config.yaml
n_layer: 12
d_mlp: 1536
norm_place: "pre"
init_std_down: 0.0
lr: 0.00652
lr_mult_o: 0.673
beta1: 0.95
z_loss: 0.0001
train_tokens: 486400000
steps: 6981
MLP neurons of a small language model. Each row is named by its layer, matrix (down: output weights) and neuron, and shows model dimensions 144-239. Each number is 128 + 24 x the weight over its row's rms, rounded and kept within 0 to 255.
A block is one neuron, or neurons of one layer that tend to fire together. After each block is what it responds to, as a language model described it from the Wikipedia text at the highest values.

L2.down370 [103 132 150 161 109  96 125 148 140 129 104 116 116 108 108 128  97 105 117 116 148 122 119 157 136  94 146 145  89 129 131 130 135 140  94 142  99 128 126 154 129 140 121 129 149 140 118 124  98 130 163  92 110 164  93 146 115 163 122 126 139 150 130 140 160 126 106 148 134 166 118 131 114 150 189  52 153 141 116 119 155 141 103 105 129 153 154 109  81 107  70  59  92 134 124 117]
L2.down862 [147 139 108 131 136 137 133 106 151 122 100 133 138 135 122  74 152 158  86 174 152 128 113 158 156 133  86 137 131 148 137 133 138 100 124 164 112 146 107 140 113 146 109 149 151 125 130 102 123 124 116  99 107 133 144 111 105 114 118 135 113 159 141 159 148 127 139  97 175 166 137 161 171 150  92  93 121 119 112 142 160 124 112 129 166 161  74 108 128 106 127  84 152 128 142 129]
L2.down989 [128 126 111 112 133 162 106 166  98 135  97 108 103 131 148  80 127 153 107 136 141 151 115 133 108 143  99 191 118 105 150 133 110 102 132 131 117 143 124  81 129 176 138 148 188 159 139 161 112 131 121 155 139  96 159 149 170 156 105 144 116 139 140 125 149 125 154 116 111 115 106 132 110 191 143 129 165 109 144 127 117 162 163 129 138 141  75 124 145 147 139  51 117  98 107 165]
L2.down1489 [141 135 134 126 101 129  87 112 154 143 104 106 101  74 131  96 101  89 162 138 113  89 140 133 118 102 113 131 124 127 139 131 126 157  76 117  77 135 187 165 101 117 115  98 183 165 135 130 121 173 123 135  52 129 147  71 102 121 124 122 109 135 146 106 125 139 158 105 138 140 114 108 162 122 126 106 123 141 137 154 175 140 119  87 157 165 127  97 113  95 146 144 146 119 143  95]
Description: The article "an" and word-starting pieces like An- (Anna, Annapurna, analysis, answer, angles), often after "(" or a quote; also single letters (t, f, m).

L8.down372 [125 134 119 125 137 112 122 161 110 116 128 153 111 158 143 115 167 137 100 180 124 105  97  81 131 108 117 184 126 183 197 100 131 157  86 135 153 137 154 158 131 170 172 145  88 121 137 142 101 131 183  94 163 146 151 131 114 155 169 163 145 139 108 177 112 112 134 161 103 146 112 121 146 141 105  85 130 118 142 149 146 112 166 135 142 144 106 134 129 137 139 124 137  86 109 152]
L8.down448 [134 102 132  91 135 117 124 128 119  97 122 110 126 168 120 136 138 128 106 114 132  87 122 101 140 135 153 182 131 165 131 100 155 156 124 130 132 150 122  84 118 148 140 119 134 123 126 151 149 156 178 158 120  97 162 110 121 129  78 121  97 100 107 150 132 102 117 121 111 133 124 142 119 156  91 117 162 114 123 154 152 133 149 139  89  88 156  96 132  79 120 126 122 139 141 113]
L8.down478 [107 110 147  95 110 140 116 164 168 142 107 109 137 161 132 137 122  95 107 113 135 159 105 124 155 129 104  89 111 109 140  91 123 128 162 122 129 140 155 108 129 166 148 163 111 140 122 108 121 111 106  92 116 131 132 106 142 111 126  98 153  93 162 125 116 186 172 157 105 115 123 124 119 130 140 133 132 120 134 164 140 104 124  97 151 123 137 162 110 182  93 167 104 101 111 161]
L8.down519 [101 136  79 123 183 163 136 112 140 122 138 110 108 161 108 154 175 127  88 152 160 128 103  95 105  98 148 148 136 129 156 136 113  85  97 116 150 122 144 143 127 113 126  99 120 153 109 151 153 119 144 168 152 136 153  99 136 151 168 127 136 156 153 121 127 164 144 105 152 147 142 110 118  94  95 160 110 142 151 118 129  88  84  90 154 135 126 135 108 140 113 116 147 102 105 124]
L8.down683 [ 91 106 122 103 184 114 179 130 144  90  88 130  82 156 125  94  97 107 144 157  86 109 131 146 118 103 141 132 105 145 123 136  92 108 125 121 138 132 123 133  69 114 164 162 136 104 101  85 115 141 135  84 152 106  78 107 169 140 131 106 107 142 157  95 143 122 146 186 148 154 135 113 145 123 113 137 145  66 141 140 123 102 100 129 115 148 143 153 185  83 102 137 148 106 108  97]
L8.down1439 [127 137 131 158  93 129 115 167 111  83 129 135 148 103 135 128 147 147 113 120 112 124 106 169 106 153 103 156 114 129 158 120 165  96 124 130  83 130  97 146 130 117 116 175 140 110 137 169 113 154 121 146 148 114 134 129 145  97 145 120 149  95 187 139 175 175 140  98 113  75 111  82 125 141 123 121 121 134 125 126 143 105  90 173 106  89 123 133 127 101 139 148 144 136  81  85]
L8.down1452 [162 114 103 184 131 173  66  86  91  86 141  99 138 136 145 147 153 146 102  98 132 128 119  89 166  96 156 122 101 144 141 124 152  98 110 148 164 155 144 129 173 129 109 114  97 125 131 113 158 148 116 133 109 146 128 103 116 183 117 115 123  95 155 135 102 110  91 111 122  91  76 107 131 115 117 148 150 142 139  85 158 147 118 172 109 111  89  74 117 170 114 155 159 141 136  89]
L8.down1506 [115 146  98 138 118 128 126 113  77 122 117  93 106 138 103 170 122 132 129 186 137 146 151 126 138 112 151 118 133 143 156 124 132  76 118 136 121 134 115 138 127 126 115 155 103 108 124 190 117 138 164 120 111 122  95 148 158 165 107 167 125 101 113 155 149 112  96 148  67 159  78 132 105 123 168 130 116 167 123 147 102 143 117 131  89  98 105 109 136 140 146  98 117 150 128 190]
Description: The first piece of a word or number, mostly the leading 1 of years (1990, 1878), also Th in Thus, Three, Thank.

L6.down848 [114 126 105  96 176 130 173 125 137 120 158 118 143 136 152 152 117 170 113 159 130 120  77 137 155  99 149 114 104 136 106 118  94 121 133 105 120  93 102 139 126 171 122 165 150 140 134 152 137 127 120 150  57 117 103 104 106 117 186 105 123 121  82 133  80 103 152 115 135 163 162 106 142 135 120 171 129 107 114 126 147 124 111 133 108 129 176 120 142 139  82 154 139 116 109 124]
L6.down871 [148 123 133 128  88 133 148 111  89 147 144 164 167 121 140 143 128 121 138  99 107 188 121 119  96 142 105 136 130 138 136 149 107 142 102 113 123 126 133 119 159 116 143 106 137  82 139 104 124 136 131  95 160 148 151 166 126 190 147 130 151 129  80 105 108 104 100 128 119 157 126 133 149 151 100 139 172 107 113 173  87 124 154  89 133 121 141  98 157 140 133 146 108 111 165 124]
Description: A standalone " st" piece starting a split word such as stone, step, star or stock, plus weaker middle fragments of other split words (incl-us-ive, agre-ement).

L2.down328 [124 134 137 152 108  85 102 138 101 138 138 111 103 157 149  97 146 111 148 127 101 130 150 153 165 164 101 148 111 142 102  97 145 113 156 141 122 111  86 139 136 115 127  90 126 106 152 134 107 109 108 119 118 172 143 145 123 169 112 116 152 138 135 156 126  94 124 142 131 145 119 140 128 137 155 165 172 140 141 119 151 121 121 119 113 147 139 111 112  92  99 154 114 144 165 138]
L2.down1024 [153 121 108 134  96 132 148 129  99 144 123 116 121  97 101 131 161 136 160  94 124 154 137 101 162 149 136  86 130 120 160 147 134 124 118 103 114 127 143 155 120 145 153 112 132 156 116 146 116 143 143 125 154 119 174 134  98 165  97 154 149 133 122 117 143  81 175 132 152 147 119 158  87 133 134 128 151 144  97 127 116 148 108 142 137 137 185 210 149 135 151  93 107 123 141 164]
L2.down1154 [133 128 143  93 134 131 160 102  74 145 148 111 139 100 142 101 138 124 157 129 129 131 144  72 135 156 136 134 108 169 178 184 134 155 134 144 150 141  65 150 154 129 129 124 146 130 134 154 149 141  92 148 104 167 146  93 115 140 106 147 140 137 144 103 141 132 143 146 151 122 123 132  68  87 113  96 139 120 100 159 116 121 120 136 125 132 105 111 135 183 158  90 141 151 128 103]
L2.down1450 [153 100 178  95 168 133 148  82  75 106 117 114 120 137 123 146 139 150 139 138 114 102  74 162 125 153 124  76 122 149 172 114 135 109 138 150 113 131 137 133  84 145 126  87 132 153 100 110 115 143 123 147 143 126  88 120 124 152 135 120  98 107 162 134 114 105  84 154 163 104 111 133 144 138 150 135 187 155 122  57 122 140  99 116 120 135 156 112 130 151 118  96 149 152 115 107]
Description: Fires on s or S split off as the first piece of a longer word, often after a quote, bracket, heading, or un-, such as un-s-uccessful, "s-ignificantly", (S-umgait).

L8.down543 [138  86  99 169 137 147 147 163 143 141 139 144 160 127 154 134 137  78 173  87  88  87 111 112 183  87 143 137 113 121 160 107 132 104 148 127 159 153 129  90 119 109 125 124 114 151 136 116 154 160 119 187 130 141 125 140 103 175 111  88 111 160 119 128 119  88 153  89 163 160 178  94 131 107  92 110 109 158 117 113 124 102 129 154 137 159 131 128 145 127 102 138 126 157 117 128]
L8.down658 [154 142  87 160 136 146 176 138 127 109 143 126  92 104 128 135 120 162  96 136 102 183 115 147 153  94 138 148 171 112 199 124 102 108 157 131 117 159 136 108 115 134 184 104 158 148 115 139  83 171 136  85 102 108 133 119 163 112 103 109 110 129 130 119 124 128 113 135 146 128 100 128 161  78  99 134 132 158 106 109 169 114 161 131 150 106 113 113 134 122  88 120 132 151 126 132]
L8.down775 [137 117 155 120  92 148 121 134 126 151 123 156 147 143 164 134 109 139 147 123 123 138 125 150 109 120 152 114 130 120 158 122 108 130 109 142 152 116 166 109 109 145 144 103 191 153 104 155 114 132 152 140 147 115  97 128 166 112 107 141 100 104 125 119 113  75 146 122 128 150 148 159 168 131  96 146  87 122 120  71 159 148 166 141  91 152 113 158 179 146 131 146 138 109 101 101]
L8.down786 [116 107 151 160 154 120 110 140 157 143 127 145 116 150 132 144 139 112 152 128  88 102 142 128 139 120 137 156 121 137 122 165 132 135 104 151 138 150 127 137 117  92 124 149 149 102 106 106 143 139 121 179 126 138 119 149  97 147 155 110 129 112 146 120  92  89 113 150 136 143 132 146 104 137 150 100 150 171 124  94 108  98  96 130 129 147 127  99 134 134 113  87 128 128 129 129]
L8.down995 [130 116 121  75 133 135 156 165 118 151 121 103 141  95 153 153 147 137 154 144 125  64 139 116 137 163 110 118 142 150 143 105 136 126 148 105 109 159 136  72 115 118 135 128 154 114 127 118  99 155 113 104 142 153 101 170 121 117 141 144  86  62 136 130 132 112 119 142 135 127 150  94  68 126 120 120 134 130 185 117  84 113 126 107 130 139 141 154  98 150  93 116 136 117 128 126]
L8.down1350 [109 130 126  80 129 157 141 109 106 128 142 112 139 146 113 158 161 163 161 135  81 146 126 163 160 127 106 137 127 124 152  96 126 100 169 148 130 159 150 150 127 149 123 131 119 119  86 105 106 125 112 113 146 120 160 181 110 197  91 113 136 139  98 125 176 110  88 128 150  94 134 129 150 163 134 136  99 123 134 138 151 126 116 146 132  92 112 120 137 135 132  96 114  88 141 150]
L8.down1464 [135 120 125 109 131 150 154 146 150 114 134 145 117 166 106 125 138 142 153 116 133 117 124 148 111 115 147 121 115  96 127 139  75 145 176 166 169 102 115 165  72 112 127 116  46 160 166 130 141 136 133 100 143 101 108 158 152 152 169 122 142 136 149 142 153  90 105 130 116 125 126 172 126 121 112 133 140 158 131  98 111 143 172 115 124 147 100 137 137 138 114  96 125  58 108 126]
L8.down1500 [126 113 121 102 136 108 153 157 106 132  79  90  88 110 124 125 100 165 119  92 108 102 149 101 157 138 179 156  96  98 131 127  81 121 124 157  91 118 134 133 124 120 130 166 152 121 141 143 146 115 131  90 105 116 121 143 114 112  88  98 121 121 126 153 131 151 177 104  97 147  57 169 117 144 112 145 107 111 145 123 125  56 119 110 123 136 131 115 108  96  69  76 146 149  87 165]
Description: A lone capital S split off as the first piece of a longer capitalized word or name, like S|agar, S|nakes, S|iege, S|ikhism; also -P in Jean-Paul.

L6.down284 [168 130 127 172  71 146 176 183 124 131 152 138 139 141 143 113 133 134 144 118  80 174 101 161 146  82 159 108 104 106 168  87 141 147 129 121 165 155 150 122  75 108  68 153 124 147 132 106 122 122 126 113 161 152  89 129 149 146 122 128 138 130 123 140 126 130 149 144 153 157 125 150 142 129 130 133  93 151 146 140 146 175 137 111 154 108 141  99 143 130  93 150 154 140 103 132]
L6.down715 [190 136  92 118 146 133 155 144  93 138 103 122 142 167  97 122 124 143 155  71 114 141 152 149  94 116 162 112 104 108 148  91  87 167 146 121 117 111 102 146 143 119 114 154 103 110 126 149  96 108 123  85 134 103  89 138 127 146 137  86 114  92 153 118 154  98 107 126 148 143  95 126 156 107 132 133 177 147  96 171 141 122 131 151 112  89 162 120 137 138  79 130 120  98 139 137]
Description: A single capital letter or short piece that starts a word split into subwords, mostly " S", as in S(apyn), S(oldiers), K(elly), in names and tables.

L8.down252 [151 111 133 110 107  84 132 171 115 152 113 120 164 187 125 123 171 135 168 160 113 134 141 105 113 140  90 152 140 123 165 156  65 136 155 116  95 131 105 123 143 108 169  97 168 110 141  95 117 121  94  74 135 147 158 111 147 141 107  77 145 121 100 143 135  99 129 136 119 158  82 133  99 126 137 115 147 101 133 172 131 168 157 111 169 138 126 128 104  87 111 141 114 123 118 139]
L8.down401 [121 136 104 163 100 136 145 106 153 127  94 110 131 145 103 149 126 156 140 168 168 137 139 113  78 159 138 126  96 153 119 128 125 132 132 158 133 120 105 129 141 158  93 136 106 105  85 151 158 180 102 149 131 109 114 141 104 149 132 108 176  91 106  89 145 114 143 157 121 129 128 133  87 146 128 124 119  96 144 129 131 161 129  74 113 128 154 151 166 140 133 113 157 153 116  93]
L8.down479 [167  97 143 152 126 110 140 110 110  93 143 109 121 137 118 111 139 166 104 152  95 128 109 151 134 124 126 130 102 155 146 120 141 148 146 163 141 118 131 134 181 128  41 181 135 136 123 123  91 106 125  97 137 129  99 136 138 135 117  92 142 122  98 133 121 133 106  63 155  85 139 128 109 115 116 129 110  95  80  90 141 115 112 137 163 112  86 119 134 126 164 130 135 149 133 132]
L8.down575 [139 150 108 118  88 105 148 146 106 181 119 134 109 156 109 121 136 147 189 148 123 141 155 182  99 117 106 131 133 132 120 143 129  89 100 115 137 145 155 142 119  68 105 138 142 162 138 158 133 106 117 130  99 122 159 160 169 127 116 117 124 109 125 113 135 128 136  90 167 130 128  99 101 132 103 143 167 125 114  99 114 138 139 130 156 131 162 138 143 151 113 127 134  94  99 123]
L8.down866 [162 136  95 146 108 148 133 133 117 102 131  92 141  99 150 158 152 116 146 124 166 138 130 157 147 110 154  88 103  91 108 115 100 123 104 108 100 149  92 118 145 118 167 127 127 112  99  89 118 128 127 132 137 160 110  94 151 109 137 119  88 166 107 121  70 135 106  89 143  85 117 121 107 150 122 105 125 146  95 115 132 150 123 138 101 127 131 173 159  97 134 115 104 148 125  88]
L8.down871 [104  64  98 154 140 158 116 172 113 109 107 149 110 146 142 122 120 132 128 116 143 106 145 147 114 112 140 101 133 153 169 106 122  84 163 154 163 120 140 120 145 121 163 147 128 153 109 166 145 137 115 150 114 121  96  98 122 121 164 159 175 112 105 158 134  98 126 145 139 120 126 131 120 127 119 120 121 114 123 127 147  91 120 166 139 138 131 130 130 106 144 131 178  95 110 122]
L8.down1072 [138  89 122 184 149 150 109 128 154 105 103 123 111 137 116 124 113 142 136  87 115 121 186 168 140  95 154 131 121  94 161 101 145 140 145 161 106 117  38 110 129 113 147 153 139 135 115 159 125 148 156 118 125 140 121 132 133 116 137 145 170 175 111 143 165 144 105 156 148 122 134 153 136 125 140 102 153 128 140 142 130  93 129 123 159 178  91 123 125 114 102  87 145 118 141 122]
L8.down1331 [ 95 140 131 107 148 135 128 163 149  57 146 126 104 189 118 110 107 110 133 116 144 102  88 143 121 109 149 151 144 145 134 137 131 110 141 148  99 156 130 142 103  70 180 147 124 142 124 129 109 110 131 126 134 139  95 133 130 102 166 139 125 158 147 115 143  96 131 123 132 146 134 149 119 134 107 125 129 113  94 131 120 136 170 142 166 124 120 113 131 125 128 142 125 134 127 116]
Description: The token " an", either as the indefinite article (is an English, won an auction) or a word-start piece (an|gular, an|alogues), plus occasional to/based.

L2.down767 [121 130 155 135 208 142 154 155 151 137  98 150 149 120 114  98 149 147 130 152 108 152 145 102 127 131  96 134  85 122 153 139 133 145  94 128 127  92 149 170 118  98 130 134 134 142 120 144 114 121  99 133 118  98  97 150 149 108  98 128 156 117 157  92 114  87 115 154 136 146 135 133 143 161 108 115 120 119 102 108 165  91 162 132 137 131 118 147  96 146 145 141 110 158 132 145]
L2.down895 [115 111 107 143 139 127  67 119 120 121 115 131 152 127 121 131  78 156 109 147 132 132 139 134 145 183 134 153 125 124 132 112 142 158 109 141 123 133 140 128 134 138  76  88 112 130 163 181 131 153 108 147 138 116 168 132 126 156 104 145 122 128 103 150 132 117 113 115 162 105 132 146 130 117 157 129 151 128 159 120 156  52 112  86 115 118 121 132  80 179 148 102 108  97 100 128]
L2.down1133 [ 89 116 126 181 140 149  86 119 104 125 150 196 120 143 138 119  87 128 111 162 132 150 120  79 155 122 126 143  96 140 117 105 104 136 158 146 177 140 127 168 141 146 178 138 139 127 201 175 128 129 119 151  93 119 167 128 176 135  79 133 130 138 100 130  82 116 114 178 168  83  81 130 130 139 175 158 133 158 112 173 140 148 121 159 143 150 114 131  96 142 124 169 144 114 112  79]
L2.down1344 [105 113 133 143 120 130 125  84  92 133 126 116 103 116 134  99 119 139 106 120 108 146 163 160 146 132 147 168 122 135  96 116 123 142 132 159 131 175 116 127 107  94 110 150 123 143 100 150 155 114 159 133 124 114 180  66 135 100 136 150 165 126  93 107 130 135  95 140 103 156 110 115  91 149 156 186 112 114 128 128  97 185 140 138 138 141 144 135 130 133 142 118 109 129 126 132]
Description: Mainly "such" introducing examples (such as, such films as) and "known as"; also the digit 1 opening numbers, and word pieces like Con-f-ederacy, rest-aurant.

L6.down422 [107 117 143 179 183 125 159 106 185 135 163 137 163 135  89 144 144 104 126 127 141 113 138 139 106 131 120 122 109 150 146 116 172 112 100 139 150 103 116 176 146  74 154 145 140 126  89 134 129 109 147 123 129  81 159 156 114 137 137 127  77 140  91 115 178 144 150 166 159 109 124 148 141 139 157 135 142  88 156 101 135 107 116 133 127 153 134 127 131 123 138 104 106 140 116 161]
L6.down1054 [158  83 137 155 150 141 107 160 123 166 122 148  73 110 135  90 151 145  84 127 176 106 103 157 166 138 118 109 109 150 150  92 153  81 126 182  92 121 143 128  76 123 196 154 137 176 122 139 111 145 150 116 150 122  86 173 138 180 115 128 139 139  74 134  91 140 157 121 127 133  94 104 108  99 148 108 109 126 152 165 106 122 128 130 139 112 107 155 108 139 137 104 166 160 123 126]
Description: The first character of a four-digit year (the 2 of 2008, the 1 of 1943, or the space before it) following a month, day, or "in"; also a few stray word pieces.

L8.down597 [122 149 112 129 147 154 138 134 109 165 107 113 128 146  76 128 144 127 116 128 157 127 134 122 118 128 153  81 106 107  96 142 153 173  88 124 122 144 163  96 133 103 112 118 111 161 141 152 112 146 130 119 137 151 130  88 116 149 113 106 149 141 143 155 139 169 155 184  94 146 133  91 111 112 176 154 124 107  57 124 128 102  99 101 136  91 114 147 129 144 127 150 122 126 143 113]
L8.down671 [111 128 154 145  78 118 123 112 108 130 164 137 131 114 118 124 127 124 157 134 184 112 155 150 120 177 143  73 127 146 107 110  86 107 146 123 186 137 139 145 132 104 119 132 156 142  90 146 125 147 105 135 112  74 111 114 130  96 110 143 124 127 130 150 131 111  90  92 138 138 109 133 124  89 139 126 135 130 112 110 133 132  96 201  98 139 111 149 137 130 135 138 161  89 105 128]
L8.down755 [148 122 148 119 157 145 101 171 125 129 151 169 130 118  90 127  96  92 131 148 114 132 147  96 119 139 135 134 114 115 115 162 125  96 118  99 106 140 126 136 136 145 130 120 139 125 140 106 140 138 136 114  98 164 128 162 136 146 171 154 185 123 126 151 112 107 190 122 139 114 195 142  94 130 153 138 144 109  70 112 154  78 134 108 113  98 108 144 139 106 163 134 114 148 126 128]
L8.down756 [114 121 128 165 127 116  90 130 139 177  76  98 102 124 150 102 120 149 100 159 131 119 113 135  76 135 113 132 137 115 132 115 129 122 139 110 160 191 108 102 131 126 102 109 126 138 137 123  72 157 114 116 135  91 126 176 125 111 156 173 111 112 132 170  95 146 109 140  87 125 149 149 140 141 126 114 190 137 161 134  93 124 129 156 171 115 144 109 143 142 132 145 147 104 125 116]
L8.down1034 [177 127  99 156 100  81 176 136 122 101  70 173 117 158 131 115 141 140  98 118 113 124 140 121 130 140 121 141 134 150 112 122 122 138 141 110 151 147 150 151  96 130 129 128 135 133 144 173 108 160 111  87 116 108 152 146 130 187 114 112 132 114 111 144 117 126 123 134 152 171 147 151 123 101 138 132 136  83 160  96 135 161 105  72 129 119 135  89 129 133 144 131 144 165 132 142]
L8.down1157 [103 142 103 126 140 111 156 122 126 141 137 193 135 135 153 153 144 111 127 170 175 113 117 156 104 108 134 144 143 138 120 132 115 172 157 165 114 128 123 129 114 106 151 128 157 128 100 132 111 124 150 114 132  77 130 136  65 111 155 134 109 124 127 159 100 155 138  91  89 128 145 189 138 155 106 152 122 131  89 115 146 133  93  94 140  93  83 137 111 144  93 112  90 102 153 108]
L8.down1369 [ 93 136 140 139 125 130 152 151  89 171 101 150 110 124 178 150 109 170 126 177 179  77 119 137 113 128 183  83 109 146 123 166 122 139 140 156 145 117 178 100 138  82 136 108 144 137 150 138  91 135 109 149 112 131 140 127 135 144 130 131 115 151 130 157 196 115 135 125 180 159 143 109 116 147 118 170 111 113  96 165  87 112 112 111 179 131 125 139 121 151 142  71 135 147 158 126]
L8.down1463 [133 129 116 144 137 103 149 149 104  95 149 153 125 141 153 143 144 143 151 145 104  98 135 109 118 138  96 103 171 124 131 156 141  98 137 143 127 135 123 123 109 122 113  73 157 169 121 121 131 143 174 171 142 111 114 161 136  96 123 184 152 131 124 103 134 113 138  98 131 125 118 157 126 117 161 122 141 113 174 146  93  77  84 154 135 144 141 125 133 139 128 136 101 172 109 148]
Description: First-piece tokens p, P, st, St that begin a longer word split into pieces, such as st|reaming, p|aper, St|atistics, st|ore.

L2.down74 [125 153 117 112 106 115 128 128  98 118 154 122 131 126 156 108 159 118 134  96 119 144 141 111  99 108 102 138 126 140 125 146 149 172 119 108 135 164 139  98  77  87 130 112 122 125 120 154  88 145 163 147 128 145  90 134 130 137 136 150 130  98 140 167 102 122 134 139 129 118 155 124 117 119 102 155 175 134 168 157 149  92  96 105 117 149 108 150 124 129 125 122  98 121 145 107]
L2.down832 [127 160 123 115 100 155 121  93 136  95 124 128 138 100  99 137 135 118 122  74 119 138 141  99 145 128 145 135 172 126 117 122 160 153 142 142 132 211 113 113 112 112 148 118 116 140 143 129 124 119 116 137 169 135 141  98 160  99 141 129 110 100 144 148 100 110  98 162 155 139 146 145 145 160 131 141 153 146 180 173 120 164 100 102  97 126 112 142 142 119 191 156 129 157 116  71]
L2.down1063 [ 94 126 100 118 163 102 107 147  93 118 114 132 153 125 103 132 143 122 115 148 138  92 122  91 110 133 119 138 147 132 149  95 144 155 105  78  90 129 162 136 123 130  98 116 140 148 108 146  84 133 100 107 116 156 127 204 132  95 146 157 142 101 201 102 120 172 148 111 139 134 141 123 165 162 116 148 150 111 128 124 104 132 108 110 116 114 148 145 122  93  98 113 117 151 157 166]
L2.down1502 [132 129 117  91 106 134 117 130 127 115 145  99 128 127 160 140 155 137 117 114  92 101  80 145 114 108 105 121 116 146  97 120 114 110 129 145 105  82 104 115 103 131  64 143 128 131 134 153  68 110 146 120 119 135 129 156 144 134 158  82 119 105 173 122 120 134 141 134 112 166 186 104 140 110 135 124 154 117 138 141 139 119 122 122 129 125 120 126 119  96 127 157 136 120 126 127]
Description: Word-initial St/st pieces that start a longer word, often capitalized in titles or names: Studies, Star, Strike, stone, stars, plus .S in U.S.

L6.down1103 [132 136 156 144 117  90 140 119 168 137  89 129  93 138 117 120 111 116 125 127 139 121 137 102 176 132 107 179 149 131 130 116 101 135 140 174 107 125  73 135 134 152 140 156 135 102 165 127 127  89  84  85 154 150 136 110 155  90 121 111 148 157 111 179 137 139 160 114 134 131 145 171 106 141 134  90 133 139 153  80 132 115 125 104 130  97 170 121  97 108 112 157 150 127 146  96]
L6.down1405 [ 96 107 131 149  95 127 123 126 134 100 117 125 141 137 104 161 147 169 132  90 148 157 138 122 138  89 142 131 114 146 142 144 189 109 122 173 109 137 133 123 105 126 111 115 121 111 154 128  86 117 136  90 109 145 144 110 139 138 123 137 107 191 108 130 133 117 142 121 130 177 136 142 127 106 129 125 146 146 116 148 146 117 118 155 124 123 101  74 151 162 132  97 128  99 131 100]
Description: The token " an" as an article after verbs or prepositions (as an, in an, is an), or starting words like ankle; also some mid-word fragments.